python train.py --optimizer="muon" --warmup_steps=0 --doc_mask=true
MLP neurons of a small language model. Each row is named by its layer, matrix (up: input weights) and neuron, and shows model dimensions 16-111. Each number is 50 + 10 x the weight over its row's rms, rounded and kept within 0 to 99.
After each neuron's rows, "fires on" lists the tokens most often at its 100 highest values on Wikipedia text that the model never trained on.

L2.up2200:54 63 56 72 63 44 32 55 48 51 54 51 63 49 50 62 54 55 61 66 49 41 43 62 39 57 48 46 64 47 47 47 59 55 66 62 47 50 57 48 37 48 46 53 57 54 54 32 59 32 56 58 38 53 49 53 59 66 56 53 46 63 34 62 44 48 60 56 57 57 61 52 57 62 53 46 43 49 60 51 56 33 60 64 41 43 59 61 60 59 53 42 53 32 47 56
fires on: " /", "y", "ity", "iy", "ar", " of"

L2.up1816:49 70 55 75 61 49 43 52 52 58 62 40 56 57 52 59 62 71 47 49 46 45 59 54 43 59 41 73 47 44 58 36 63 47 56 28 44 60 53 57 58 58 41 47 58 53 43 36 81 43 51 47 50 40 57 57 50 42 63 47 44 43 40 47 26 60 54 53 52 46 42 46 45 42 34 61 57 53 50 62 57 44 34 53 32 69 45 55 53 47 41 61 45 47 50 45
fires on: "al", " were", "ap", " was", "ail", "aff"

L2.up370:64 56 65 41 57 47 57 49 59 45 66 52 47 44 33 54 59 51 42 59 51 43 51 46 48 56 49 56 53 34 46 52 40 39 44 47 48 41 47 55 34 63 57 53 40 45 61 56 52 67 56 60 64 42 40 62 57 57 60 33 36 55 55 40 50 71 34 44 43 37 33 55 45 49 46 54 61 62 73 39 53 65 49 54 61 54 51 60 55 58 44 40 48 47 37 27
fires on: " ===", "-", "===", "====", "):", ")==="

L2.up3006:50 63 55 58 41 56 43 69 56 47 31 37 35 36 31 54 46 40 52 40 49 43 41 45 46 60 51 59 45 54 48 41 53 42 38 49 60 61 48 51 37 33 48 69 56 55 53 50 28 48 47 52 47 57 47 60 49 37 59 61 57 48 45 47 39 36 46 42 45 43 39 50 36 42 59 48 65 32 58 42 54 68 58 56 39 70 37 40 51 44 37 56 40 31 35 44
fires on: "th", "ed", "rd", "st", "el"

L2.up2554:36 46 44 35 74 34 28 41 42 52 52 34 62 45 48 36 40 58 46 64 52 45 56 58 64 46 65 48 49 42 43 55 47 36 57 46 59 57 60 64 47 45 62 53 54 56 60 41 55 43 58 61 57 51 53 59 27 38 42 54 46 43 33 41 64 47 38 56 52 44 47 53 50 42 52 39 46 58 56 53 47 48 67 47 32 46 60 50 45 34 49 53 55 59 39 56
fires on: "2", "F", "5", "15", "O"

L2.up100:61 45 51 54 54 42 51 42 54 34 47 58 70 44 50 41 47 64 52 42 60 71 55 53 59 50 60 47 53 42 60 45 44 42 46 51 45 39 41 48 56 45 52 49 36 47 62 54 53 44 43 48 40 62 49 57 42 58 65 36 44 46 54 57 62 56 52 48 47 44 54 66 50 52 49 59 49 37 60 58 42 57 47 47 54 50 51 61 37 39 50 43 57 41 48 51
fires on: "et", "ent", "'", "-", "ip"

L2.up2748:54 40 52 33 38 42 50 47 46 52 36 42 40 68 50 37 48 46 60 59 39 56 34 51 54 38 45 47 51 55 41 46 60 54 66 71 63 60 45 49 40 34 60 33 45 64 42 57 50 42 51 60 31 53 53 54 35 35 47 47 60 43 71 59 60 51 55 45 61 54 50 57 57 64 49 41 43 42 42 41 48 43 51 52 56 61 59 42 50 52 55 44 45 57 48 34
fires on: "ou", "al", "ur", "of", "oin", "cle"

L2.up1164:55 35 33 52 44 45 47 48 54 44 46 46 39 52 36 49 57 58 52 61 62 69 34 42 58 56 51 52 56 41 51 47 64 59 48 49 64 41 37 42 43 55 47 50 48 50 47 36 49 61 48 73 52 43 46 57 43 58 50 52 50 52 51 42 55 39 43 42 50 52 37 49 46 36 40 62 42 53 62 44 54 57 50 33 73 57 66 36 51 66 47 62 41 51 43 40
fires on: " by", " of", " with", ":"

L2.up2686:61 52 49 43 54 44 48 47 45 46 46 53 49 44 54 49 43 51 41 60 49 54 55 25 53 43 73 44 54 38 47 51 69 57 57 68 39 49 50 54 51 60 43 49 71 54 33 29 55 34 54 55 51 48 30 44 45 46 40 65 44 57 57 53 47 48 47 51 45 44 55 52 52 58 53 41 47 49 65 79 39 43 42 44 70 43 60 69 47 53 43 46 44 44 52 56
fires on: "″", " of", "ir", "yr", " short"

L2.up145:36 55 42 53 39 57 49 52 51 41 59 45 53 53 49 47 49 47 59 44 56 49 47 41 48 57 44 53 55 65 67 47 46 48 55 38 30 53 38 39 58 30 79 52 42 53 53 53 45 56 40 49 53 45 57 37 28 45 41 46 52 64 63 59 50 46 56 44 55 59 32 39 42 63 48 60 69 54 75 52 43 62 50 58 54 53 53 47 63 41 61 53 22 28 39 52
fires on: "\\", "}\\", " It", " it", " \\"

L2.up2063:48 34 34 56 37 40 50 69 42 53 41 56 46 50 48 44 58 46 31 43 46 42 57 44 47 45 64 46 61 49 49 55 37 50 42 65 46 54 36 61 54 62 51 56 33 53 57 47 71 54 56 56 44 46 54 56 50 39 58 56 59 57 43 45 53 40 45 38 58 46 54 54 54 31 49 43 59 49 52 56 44 55 41 54 57 40 46 56 50 43 65 48 51 45 43 58
fires on: "ad", " According", " over", "”", " correspond", "math"

L2.up1914:56 37 77 58 55 59 38 43 67 54 69 59 48 52 51 53 29 59 46 42 58 53 51 48 61 43 51 45 56 56 45 47 58 68 43 33 49 69 54 46 44 51 53 48 46 30 49 54 64 48 45 62 45 41 67 49 50 49 50 49 40 53 47 47 46 62 51 60 62 60 50 51 52 35 58 51 48 42 51 50 46 52 53 47 56 57 39 54 66 57 35 58 50 47 48 41
fires on: " b", "-", "c", " led", " c", "red"

L2.up1110:37 52 46 43 54 28 59 49 50 62 48 56 52 56 67 60 70 58 44 54 44 54 49 48 41 59 55 41 33 42 49 43 50 50 32 64 53 54 41 63 66 70 62 41 27 36 48 40 59 60 57 47 33 54 39 58 59 45 54 35 64 52 66 44 68 43 55 53 41 50 49 21 70 66 49 65 42 62 42 50 56 51 41 45 46 57 37 53 50 55 40 58 29 53 66 67
fires on: " they", " They", " or", " were", " may"

L2.up1501:41 34 44 45 46 65 61 50 45 48 43 35 53 47 61 41 59 45 66 57 49 52 55 59 49 42 66 51 52 48 61 69 44 41 51 48 53 41 34 57 47 35 46 57 52 48 49 49 50 53 60 47 33 65 58 56 42 39 42 39 51 51 36 51 42 46 35 67 46 44 37 45 69 59 39 47 46 50 56 60 39 48 39 54 60 32 50 45 43 54 67 53 53 51 47 42
fires on: " back", "os", "ans", "out", "ou", "ous"

L2.up1608:58 41 65 57 36 59 56 62 41 43 55 38 76 51 51 61 48 47 47 47 49 47 76 39 50 37 57 43 53 63 62 53 56 60 53 49 36 43 32 52 57 40 50 58 43 51 53 55 55 53 61 42 42 45 51 45 48 54 43 47 52 55 35 39 70 55 63 53 45 34 49 50 45 58 59 35 56 55 36 56 54 34 58 59 53 46 53 48 56 57 61 50 44 54 58 23
fires on: " called", " than", " named", "st", "ong", " term"

L2.up469:48 42 45 54 45 58 64 52 63 35 41 47 58 48 46 50 57 49 64 60 52 42 51 46 56 58 55 46 30 62 66 54 45 43 30 59 44 45 47 56 53 56 55 33 46 47 43 54 60 42 50 49 44 49 57 43 53 44 68 70 55 46 63 54 69 42 62 51 43 42 54 58 67 43 50 53 65 44 53 51 50 39 70 46 48 44 49 37 38 70 51 53 50 75 45 60
fires on: "ar", "ad", " El", "ur", " br", "ol"

L2.up1764:50 52 44 37 72 62 60 46 32 34 44 59 61 52 49 55 48 50 60 47 48 48 33 48 38 44 39 50 28 50 31 39 41 55 53 63 41 53 63 33 55 30 42 48 55 28 44 41 42 50 69 34 57 49 36 34 58 47 53 40 63 64 56 66 45 78 60 61 46 42 59 55 55 30 42 32 40 55 43 54 54 57 54 53 52 76 58 60 49 55 64 50 52 51 44 46
fires on: "d", "er", " center", "ture"

L2.up992:51 59 45 57 44 40 42 47 49 23 51 28 57 48 64 55 40 41 54 48 48 60 54 63 49 62 41 49 47 41 54 43 51 47 48 64 31 60 58 55 31 68 42 47 57 41 41 43 47 56 49 38 38 31 57 56 34 56 46 78 58 50 53 57 68 54 49 43 46 48 39 41 65 43 43 42 36 32 38 54 51 65 45 50 37 53 43 39 45 65 54 54 57 55 42 41
fires on: "ur", "one", "ear", "ir", " damage", "or"

L2.up820:64 54 66 50 59 72 55 59 64 36 50 71 62 54 63 52 66 54 55 40 47 48 42 40 43 48 59 39 59 57 53 38 42 49 49 63 55 64 55 33 41 42 53 42 53 69 47 42 63 52 42 61 47 57 69 52 68 51 61 62 48 47 46 53 38 57 60 41 44 55 60 34 53 36 45 36 50 38 50 47 58 65 39 54 39 50 55 49 39 67 52 42 23 49 43 70
fires on: " ground", "ar", " G", "iding", "G", " of"

L2.up3031:47 49 45 57 62 50 34 47 52 61 58 55 52 63 52 45 59 51 42 50 51 50 65 42 63 68 53 49 56 41 64 45 31 58 50 41 66 75 52 50 48 66 29 48 43 37 43 39 53 54 57 53 58 42 58 49 41 45 49 41 48 54 63 53 36 66 38 38 58 55 43 54 55 52 71 43 46 54 69 50 64 48 56 35 56 54 56 43 35 44 45 49 71 59 58 36
fires on: "al", " its", " in", " until", " of", " since"

L2.up1279:61 41 40 39 77 29 61 44 34 50 46 50 68 55 60 45 57 55 66 59 64 45 44 53 60 45 50 40 45 60 62 45 44 60 30 54 55 36 74 46 49 63 40 32 71 39 48 46 31 52 50 62 46 57 44 58 43 47 46 34 51 61 47 43 41 60 28 47 59 55 63 54 48 61 49 48 48 38 45 58 38 53 64 59 45 40 48 62 47 33 50 40 47 48 44 58
fires on: " =", "w", "onn", "ev", "ral", "res"

L2.up916:68 36 46 42 55 56 42 29 37 51 50 49 48 49 52 51 52 57 56 46 64 59 47 62 48 41 60 50 61 52 50 61 51 51 51 60 52 53 49 29 42 55 44 41 55 67 55 51 45 41 55 42 58 58 49 44 35 37 43 40 60 50 51 57 69 41 40 47 48 69 50 48 40 58 45 48 22 53 40 48 61 57 42 57 35 62 56 55 42 39 49 44 35 49 40 43
fires on: "N", "5", "4", "2", "n", "urd"

L2.up2380:46 49 36 45 46 37 46 35 36 35 47 52 28 50 36 46 48 50 71 78 64 51 39 70 38 63 59 44 60 56 52 73 31 41 47 61 41 56 46 60 41 57 55 21 42 45 51 47 55 73 46 44 46 53 43 65 41 48 56 55 69 52 61 46 46 51 46 26 57 42 44 50 65 42 56 48 55 59 60 43 54 36 36 56 48 50 61 42 42 54 48 48 53 42 65 45
fires on: " 6", "ar", "or", "ny", "ur"

L2.up979:62 34 51 55 33 53 54 36 49 64 56 49 47 39 52 50 48 41 66 46 42 66 43 44 45 55 52 57 50 53 49 57 56 42 55 46 55 58 44 41 58 47 52 41 46 54 42 30 47 52 33 60 57 37 42 53 40 56 43 55 63 71 59 54 50 57 52 52 61 59 54 63 35 48 27 29 58 46 67 52 68 51 36 51 58 36 41 44 56 45 49 56 34 68 53 50
fires on: " It", " it", "ex", " Se", "e"

L2.up1321:58 52 47 34 49 51 32 65 35 48 65 42 49 41 42 57 53 58 51 76 53 32 43 43 49 55 51 66 42 46 63 21 48 63 48 60 51 39 45 69 48 55 43 41 43 51 50 33 51 50 69 57 59 35 65 56 51 57 39 34 50 54 47 54 51 57 61 58 38 37 56 48 47 52 53 41 26 66 59 42 69 45 47 47 58 59 52 61 58 60 53 42 59 52 48 38
fires on: ",", " in", " (", " May"

L2.up2859:61 53 52 69 59 56 43 42 60 48 54 58 56 39 44 37 58 41 56 60 61 37 45 50 49 67 70 59 32 51 24 67 32 35 44 62 46 32 49 71 57 51 62 45 59 65 46 40 47 35 38 44 57 65 63 56 48 42 53 47 61 55 32 37 51 58 51 54 43 40 42 66 60 66 47 48 42 64 39 47 44 43 54 47 39 55 50 47 64 51 55 63 52 42 54 39
fires on: " =", " only", "ine", "ing", "ial", " both"

L2.up1155:52 57 46 54 57 59 61 49 48 51 34 41 39 43 40 57 52 58 30 44 46 46 59 61 55 64 51 61 40 52 54 59 66 42 32 45 44 62 53 50 48 39 64 49 49 52 59 37 55 42 54 43 50 39 36 69 39 45 53 44 57 50 48 51 36 54 39 41 51 58 52 66 36 35 62 50 56 42 55 43 52 44 57 31 56 52 41 47 53 55 46 59 37 64 58 42
fires on: " be", " both", "\\", " between", "yl", "et"

L2.up1891:37 37 62 50 51 60 69 35 49 57 52 56 47 38 65 42 49 53 69 53 50 50 55 56 43 64 42 40 70 66 54 46 39 62 41 40 57 49 52 42 46 54 64 51 42 46 55 53 54 27 63 46 38 33 44 68 41 55 50 48 36 55 58 54 40 55 50 53 38 75 48 52 63 55 52 64 59 39 33 74 49 55 63 47 64 60 40 30 30 63 46 44 45 53 63 52
fires on: " c", "St", "l", " st", "c"

L2.up1412:63 57 57 50 43 63 51 43 53 36 61 57 49 40 38 59 25 46 37 43 59 28 53 59 54 48 58 70 46 37 49 58 44 65 45 54 46 61 49 47 61 46 47 50 45 57 49 46 45 42 68 42 52 54 61 57 51 58 41 49 57 70 51 46 52 44 68 23 49 56 44 66 50 61 39 49 56 57 33 34 51 29 52 49 53 43 50 36 65 51 55 43 37 43 61 51
fires on: " more", " less", "ism", " Jr", " few", "ar"

L2.up2164:60 54 55 70 43 59 39 70 67 49 48 40 27 56 55 34 60 51 50 53 37 58 40 62 54 53 54 38 49 63 47 42 49 49 63 54 52 60 62 36 47 46 51 47 57 51 45 48 28 36 36 38 49 46 49 45 53 55 52 66 48 43 40 56 54 65 57 32 65 52 34 40 55 40 54 48 39 58 41 49 56 39 44 42 49 64 28 45 54 45 50 29 57 57 53 44
fires on: "or", "ax", " with", "ic", "atar", "ar"

L2.up2002:46 45 58 50 63 35 57 33 43 45 42 54 48 49 56 55 69 36 44 47 49 55 52 48 53 40 58 38 56 53 43 35 39 48 33 48 49 46 45 48 53 67 32 57 44 54 54 33 37 50 53 56 59 48 42 42 51 43 51 46 51 36 50 66 67 57 25 25 48 45 53 41 43 45 45 53 46 61 69 53 47 41 46 36 47 55 46 64 46 57 52 48 44 56 43 44
fires on: " also", " and", " still", "\n", " finally", " eventually"

L2.up1928:43 69 62 55 64 64 44 72 64 53 63 40 30 46 39 36 62 48 49 60 45 48 44 44 66 61 55 51 48 37 27 57 68 60 59 56 53 50 49 28 44 39 50 32 59 39 52 59 48 48 41 43 42 46 33 54 59 64 42 54 68 36 21 58 51 41 51 54 43 48 34 47 57 60 42 35 49 39 47 43 48 45 61 53 45 56 60 44 48 47 53 58 59 49 53 70
fires on: "el", "an", "ar", "ries", "ian", "y"

L2.up201:54 66 58 47 47 53 67 48 39 88 57 62 55 44 39 39 50 52 38 62 56 58 31 45 31 60 45 55 52 53 58 56 32 46 59 53 64 29 48 64 66 46 44 39 65 53 42 49 50 41 56 41 58 60 54 66 57 57 47 47 53 56 57 41 59 51 52 32 33 57 50 52 62 43 30 63 52 47 51 55 48 34 56 74 58 54 49 56 29 61 60 56 53 46 45 46
fires on: " one", " 1", " II", " International"

L2.up3062:78 42 57 52 60 43 32 52 37 45 50 51 60 42 61 39 41 60 61 54 58 36 52 60 39 45 58 43 63 23 61 59 55 51 55 51 28 55 54 72 43 37 54 47 49 47 41 50 57 56 33 60 41 45 56 46 61 52 49 38 59 46 68 61 52 63 46 53 57 47 38 39 53 41 39 56 37 56 60 39 49 58 52 46 69 37 59 58 48 60 55 46 65 47 54 43
fires on: ".", "ue", "ial", "up", "N", " primary"

L2.up2912:25 53 54 58 51 48 57 58 36 41 67 24 42 45 25 36 39 62 54 58 41 57 41 55 62 36 53 47 45 41 56 52 47 60 63 53 49 46 69 46 51 61 33 44 35 64 51 63 59 61 56 68 59 32 54 44 35 60 77 46 45 50 50 54 33 52 56 59 45 65 56 62 60 63 48 51 41 53 68 35 39 62 54 54 45 54 47 55 41 34 47 26 46 38 46 33
fires on: ".", " ft", "am"

L2.up752:46 39 57 53 40 63 51 59 60 67 44 37 56 44 38 47 54 56 69 58 51 64 44 53 51 54 58 29 55 38 49 48 47 44 41 66 67 37 43 49 52 42 70 28 53 44 61 49 57 59 40 64 54 54 64 49 44 58 48 51 56 46 44 52 55 32 46 51 36 57 73 52 58 29 44 59 58 62 64 46 53 46 43 74 36 57 50 48 47 34 61 56 58 43 40 49
fires on: " I", "ua", "a", "I"

L2.up1042:67 55 48 50 47 47 48 36 45 56 56 46 62 54 56 49 48 32 60 44 60 41 72 53 46 41 57 48 50 64 36 38 49 43 34 45 45 47 45 58 60 70 49 47 76 37 49 59 44 51 35 71 50 45 60 49 64 37 52 66 34 66 56 50 59 55 43 59 51 50 50 40 50 46 32 49 52 60 44 43 58 45 57 29 39 44 42 50 38 57 64 55 52 42 49 41
fires on: " =", " ==="

L2.up1863:57 51 57 58 45 52 46 55 63 52 59 70 57 56 66 61 59 51 54 48 70 41 56 63 66 72 38 65 41 33 61 33 51 46 49 45 44 34 58 61 31 41 53 44 45 56 69 52 38 52 49 48 60 40 40 53 66 42 29 60 41 41 56 47 65 72 50 48 59 39 25 43 41 47 51 36 48 54 53 56 53 49 54 49 51 34 37 33 53 56 53 26 40 62 58 55
fires on: " more", "ili", "li", "ilar", "i", "ail"

L2.up1897:64 37 49 73 33 54 50 56 36 78 53 47 59 61 40 58 48 41 47 59 64 43 53 49 56 71 40 60 47 78 66 53 46 43 28 55 32 44 44 59 43 58 63 49 46 52 48 62 54 46 54 42 48 38 54 43 52 70 61 61 60 54 59 48 47 40 35 50 47 52 57 51 38 41 68 39 48 43 47 53 40 75 44 31 41 42 56 52 58 69 49 78 55 45 39 36
fires on: " ", " bronze", " Germany", " silver", " metres"

L2.up1981:57 32 48 52 54 46 41 71 34 44 58 53 34 46 60 38 68 51 48 40 32 58 58 52 67 33 34 61 51 52 35 48 73 38 64 51 45 54 60 32 39 54 37 48 41 60 64 41 38 51 49 39 56 44 51 51 23 69 49 68 56 53 30 38 63 40 55 49 44 54 51 51 42 47 53 25 40 43 37 54 49 52 74 61 45 43 61 45 62 60 48 55 61 52 46 56
fires on: " under", " sub", "er", " U", " Sub", "GS"

L2.up1248:58 37 54 44 52 73 46 42 69 41 49 48 60 34 75 59 49 42 48 41 45 55 56 44 59 61 41 54 35 42 55 65 51 68 63 60 44 42 59 51 29 38 46 53 48 38 44 50 41 56 51 57 44 50 47 56 62 39 50 51 40 56 54 59 65 48 42 53 47 48 37 44 35 67 47 39 58 66 49 53 54 67 53 58 41 51 53 32 37 57 40 75 54 65 54 36
fires on: " South", " ground", " Upper", "um", " hot"

L2.up376:38 40 48 54 51 72 40 56 51 50 58 40 47 64 37 69 43 69 54 60 58 49 34 55 54 56 57 56 66 35 47 45 37 53 60 51 68 73 42 48 62 51 61 62 49 61 46 54 74 35 61 51 40 42 55 70 38 51 49 39 55 61 52 60 47 49 43 37 39 42 54 42 54 60 47 43 59 63 45 46 47 52 44 64 54 73 54 37 57 68 50 57 52 59 57 34
fires on: " by", " of", "ol", " with", "ar", "am"

L2.up976:67 63 60 55 61 40 59 66 47 55 44 51 51 54 61 44 27 42 51 54 49 48 49 55 52 54 44 51 42 49 42 49 52 52 53 46 34 57 44 62 57 42 69 41 57 54 39 49 41 42 41 48 54 69 62 45 41 58 56 53 50 52 31 51 58 40 41 52 43 35 54 55 51 46 61 44 41 39 56 63 48 47 56 56 51 43 39 30 59 49 30 62 50 62 53 37
fires on: "z", "ń", " Pol", " Polish", " Poland", " burn"

L2.up2183:54 37 45 44 68 38 72 41 44 40 60 54 50 44 56 37 45 46 40 53 46 49 39 51 42 31 48 57 42 59 40 55 43 50 42 44 52 40 41 34 55 40 71 55 51 66 55 49 53 50 75 55 58 68 58 52 54 43 51 65 62 84 49 35 57 43 64 58 53 69 05 54 51 33 56 49 39 50 49 55 58 44 52 36 37 62 38 49 57 39 59 55 47 61 53 52
fires on: "z", "ph", "ll", "ch", "yr", "t"

L2.up1136:41 51 53 60 35 51 60 65 50 44 44 53 60 35 56 63 39 43 58 66 43 30 62 68 65 58 47 53 35 61 37 51 56 56 52 32 47 37 49 61 49 50 60 59 59 35 45 50 39 54 58 60 35 41 50 45 30 59 48 55 39 29 48 54 42 38 36 43 41 51 57 58 55 60 60 71 55 47 50 44 63 56 52 55 51 58 38 40 26 50 55 47 63 48 41 59
fires on: "B", " that", " an", " a"

L2.up123:27 57 57 65 49 69 54 59 57 45 58 45 43 55 62 62 57 43 73 39 54 47 47 49 52 43 65 50 51 52 45 54 36 33 48 49 44 49 52 71 46 51 51 56 48 37 63 40 67 57 60 66 60 45 44 32 59 48 75 47 54 61 49 47 44 37 61 59 49 35 37 52 52 47 43 54 55 65 62 61 46 60 29 64 57 50 55 50 44 48 47 32 58 41 46 36
fires on: "===", "====", "á", "rat", "ary", "ity"

L2.up68:44 36 41 43 53 47 51 55 61 67 58 68 55 45 43 58 48 55 36 54 37 30 46 60 56 47 45 61 43 47 56 56 59 51 43 46 40 46 44 64 53 44 67 48 64 57 53 47 42 53 56 46 54 53 52 68 52 45 53 54 58 50 39 57 46 46 42 52 43 35 46 59 61 35 66 44 52 35 51 66 51 46 57 35 31 41 41 43 45 64 53 67 40 58 30 46
fires on: "ot", "l", "enc", "ch", "z"

L2.up1972:74 64 61 60 56 68 54 48 45 48 41 47 40 56 68 58 70 63 59 51 35 45 58 54 54 58 53 67 43 65 57 54 42 74 31 51 54 56 35 33 46 50 57 44 43 54 49 65 32 62 57 52 56 51 34 57 50 60 35 58 57 46 45 65 47 42 37 62 54 56 37 60 32 57 64 54 45 42 53 46 52 59 43 49 48 52 50 37 59 57 39 42 50 40 50 44
fires on: "\n", " C", " 2", "o", " L"

L2.up403:56 52 51 50 41 40 64 46 47 43 50 53 43 59 60 53 55 41 61 37 61 55 49 33 52 47 57 59 42 66 24 50 50 62 61 60 62 58 47 23 38 60 43 55 66 65 70 20 41 60 42 49 51 38 41 51 47 50 40 58 53 49 83 57 49 43 48 42 43 42 55 56 57 54 61 57 49 45 51 46 45 56 37 60 57 46 72 61 51 44 48 45 62 43 50 67
fires on: " of", " began", " Fall", " During"

L2.up2352:44 41 49 49 51 76 42 59 37 48 45 49 51 51 45 33 40 37 48 50 47 51 52 36 69 47 48 47 56 54 67 59 53 28 42 56 64 40 61 45 29 42 47 37 53 55 60 45 58 73 41 38 61 40 44 49 36 42 48 46 40 59 52 34 43 51 43 56 46 45 33 42 59 43 43 53 60 23 58 48 58 60 69 32 69 51 62 48 43 44 71 56 36 53 46 42
fires on: "M", "\n", "ent", "em", "D"

L2.up2951:49 62 58 30 40 35 50 39 55 59 44 58 54 43 57 48 45 56 48 44 67 59 48 39 42 39 58 55 60 53 39 78 43 50 34 37 46 53 43 65 52 26 50 52 44 55 41 46 46 42 41 32 54 58 55 39 54 74 45 35 53 48 65 40 54 51 37 52 23 35 35 49 47 48 57 60 45 47 65 32 32 49 52 46 79 58 73 35 54 60 65 37 50 55 57 46
fires on: "-", "um", "'", "ib", " '"

L2.up2697:48 34 28 62 44 53 72 37 48 52 32 26 37 50 54 37 49 53 50 47 37 56 54 59 68 50 55 55 65 46 46 49 39 36 54 38 57 56 42 41 49 46 25 45 40 55 56 26 37 50 58 37 45 45 49 44 29 60 45 54 67 52 61 48 42 33 55 52 62 47 51 45 54 63 59 44 41 33 46 43 70 38 49 50 62 66 55 55 37 55 34 39 47 48 47 50
fires on: " of", " its", "/", "mer", " all"

L2.up2743:46 50 60 61 25 57 58 54 25 49 47 56 60 43 64 50 59 55 64 50 44 52 70 75 36 58 47 35 45 43 46 39 43 39 35 44 45 57 44 37 50 50 25 31 41 38 60 60 34 50 61 41 62 43 50 54 51 57 32 55 44 58 51 48 35 57 48 35 44 53 34 42 44 53 57 50 54 55 62 51 49 45 33 56 50 52 55 63 53 53 48 38 41 39 50 45
fires on: " to", "born", "-", " also", " still"

L2.up449:68 69 41 48 54 60 53 54 53 44 37 50 45 47 77 48 52 59 40 57 48 60 42 60 54 55 54 43 50 44 47 30 52 47 45 60 51 46 53 55 48 43 52 63 61 52 35 59 53 47 75 43 50 37 53 39 45 60 43 55 43 48 68 64 62 39 44 39 38 53 49 42 60 65 61 46 64 62 61 43 39 55 56 36 46 70 52 69 46 38 38 48 50 77 42 54
fires on: " of", "et", " with", " from", " son", "ist"

L2.up2192:58 31 64 36 55 64 38 47 65 50 49 57 42 55 58 60 63 46 28 42 28 32 43 53 43 39 59 45 46 44 60 53 44 45 50 56 48 47 45 56 45 42 50 63 51 31 52 43 43 55 44 49 45 53 49 33 61 43 48 62 57 55 41 46 56 44 65 55 68 66 33 57 49 58 55 43 47 33 43 67 62 52 42 67 59 77 34 51 34 64 54 42 49 64 29 55
fires on: "en", "ar", "ot", "u", "ic"

L2.up625:33 40 62 40 52 49 44 52 36 52 55 48 63 50 54 45 42 58 40 53 51 28 51 51 58 49 36 65 54 32 40 41 51 43 39 67 67 38 65 76 61 74 50 70 55 49 40 31 56 67 53 45 53 63 71 62 49 43 35 52 54 50 55 51 62 58 44 59 40 46 37 60 44 41 61 41 50 42 71 55 67 54 64 48 49 41 61 49 39 47 57 81 64 43 47 40
fires on: " only", " of", "ing", ":", " time", "or"

L2.up682:35 54 32 61 39 58 55 46 59 37 45 67 48 41 35 48 42 41 51 46 50 58 43 51 66 54 59 45 56 38 57 70 48 55 52 62 61 54 45 42 57 52 27 57 59 33 60 39 57 48 54 54 54 47 42 57 46 46 48 67 59 66 41 60 48 41 59 43 56 25 31 47 53 51 48 64 41 50 31 59 50 47 36 24 56 62 52 43 46 44 67 52 56 51 55 51
fires on: "ent", " of", " el", " along", ":"

L2.up144:54 68 53 48 54 46 56 60 34 56 65 67 46 50 59 54 55 66 31 49 44 67 65 72 79 41 60 47 37 32 58 42 58 53 50 47 60 59 60 42 47 40 41 51 54 57 61 55 69 53 65 50 43 52 36 52 40 64 49 63 51 72 63 43 53 38 67 51 68 29 49 52 56 58 29 63 51 47 35 50 43 44 45 31 41 46 58 57 63 54 40 30 58 63 51 42
fires on: " of", "/", " with", "ent", "ip", "umb"

L2.up2884:59 37 66 37 59 49 55 43 49 53 48 48 38 53 45 42 41 54 64 48 36 49 55 53 52 57 56 43 51 66 59 60 53 59 55 50 39 53 31 47 55 47 56 50 41 28 53 32 48 45 52 47 62 58 41 41 39 66 41 62 55 65 41 43 50 37 50 50 68 32 75 56 56 73 64 38 55 64 54 51 49 48 60 43 28 48 53 48 39 28 31 59 63 55 54 49
fires on: "s", " of", "p", " cons", " out"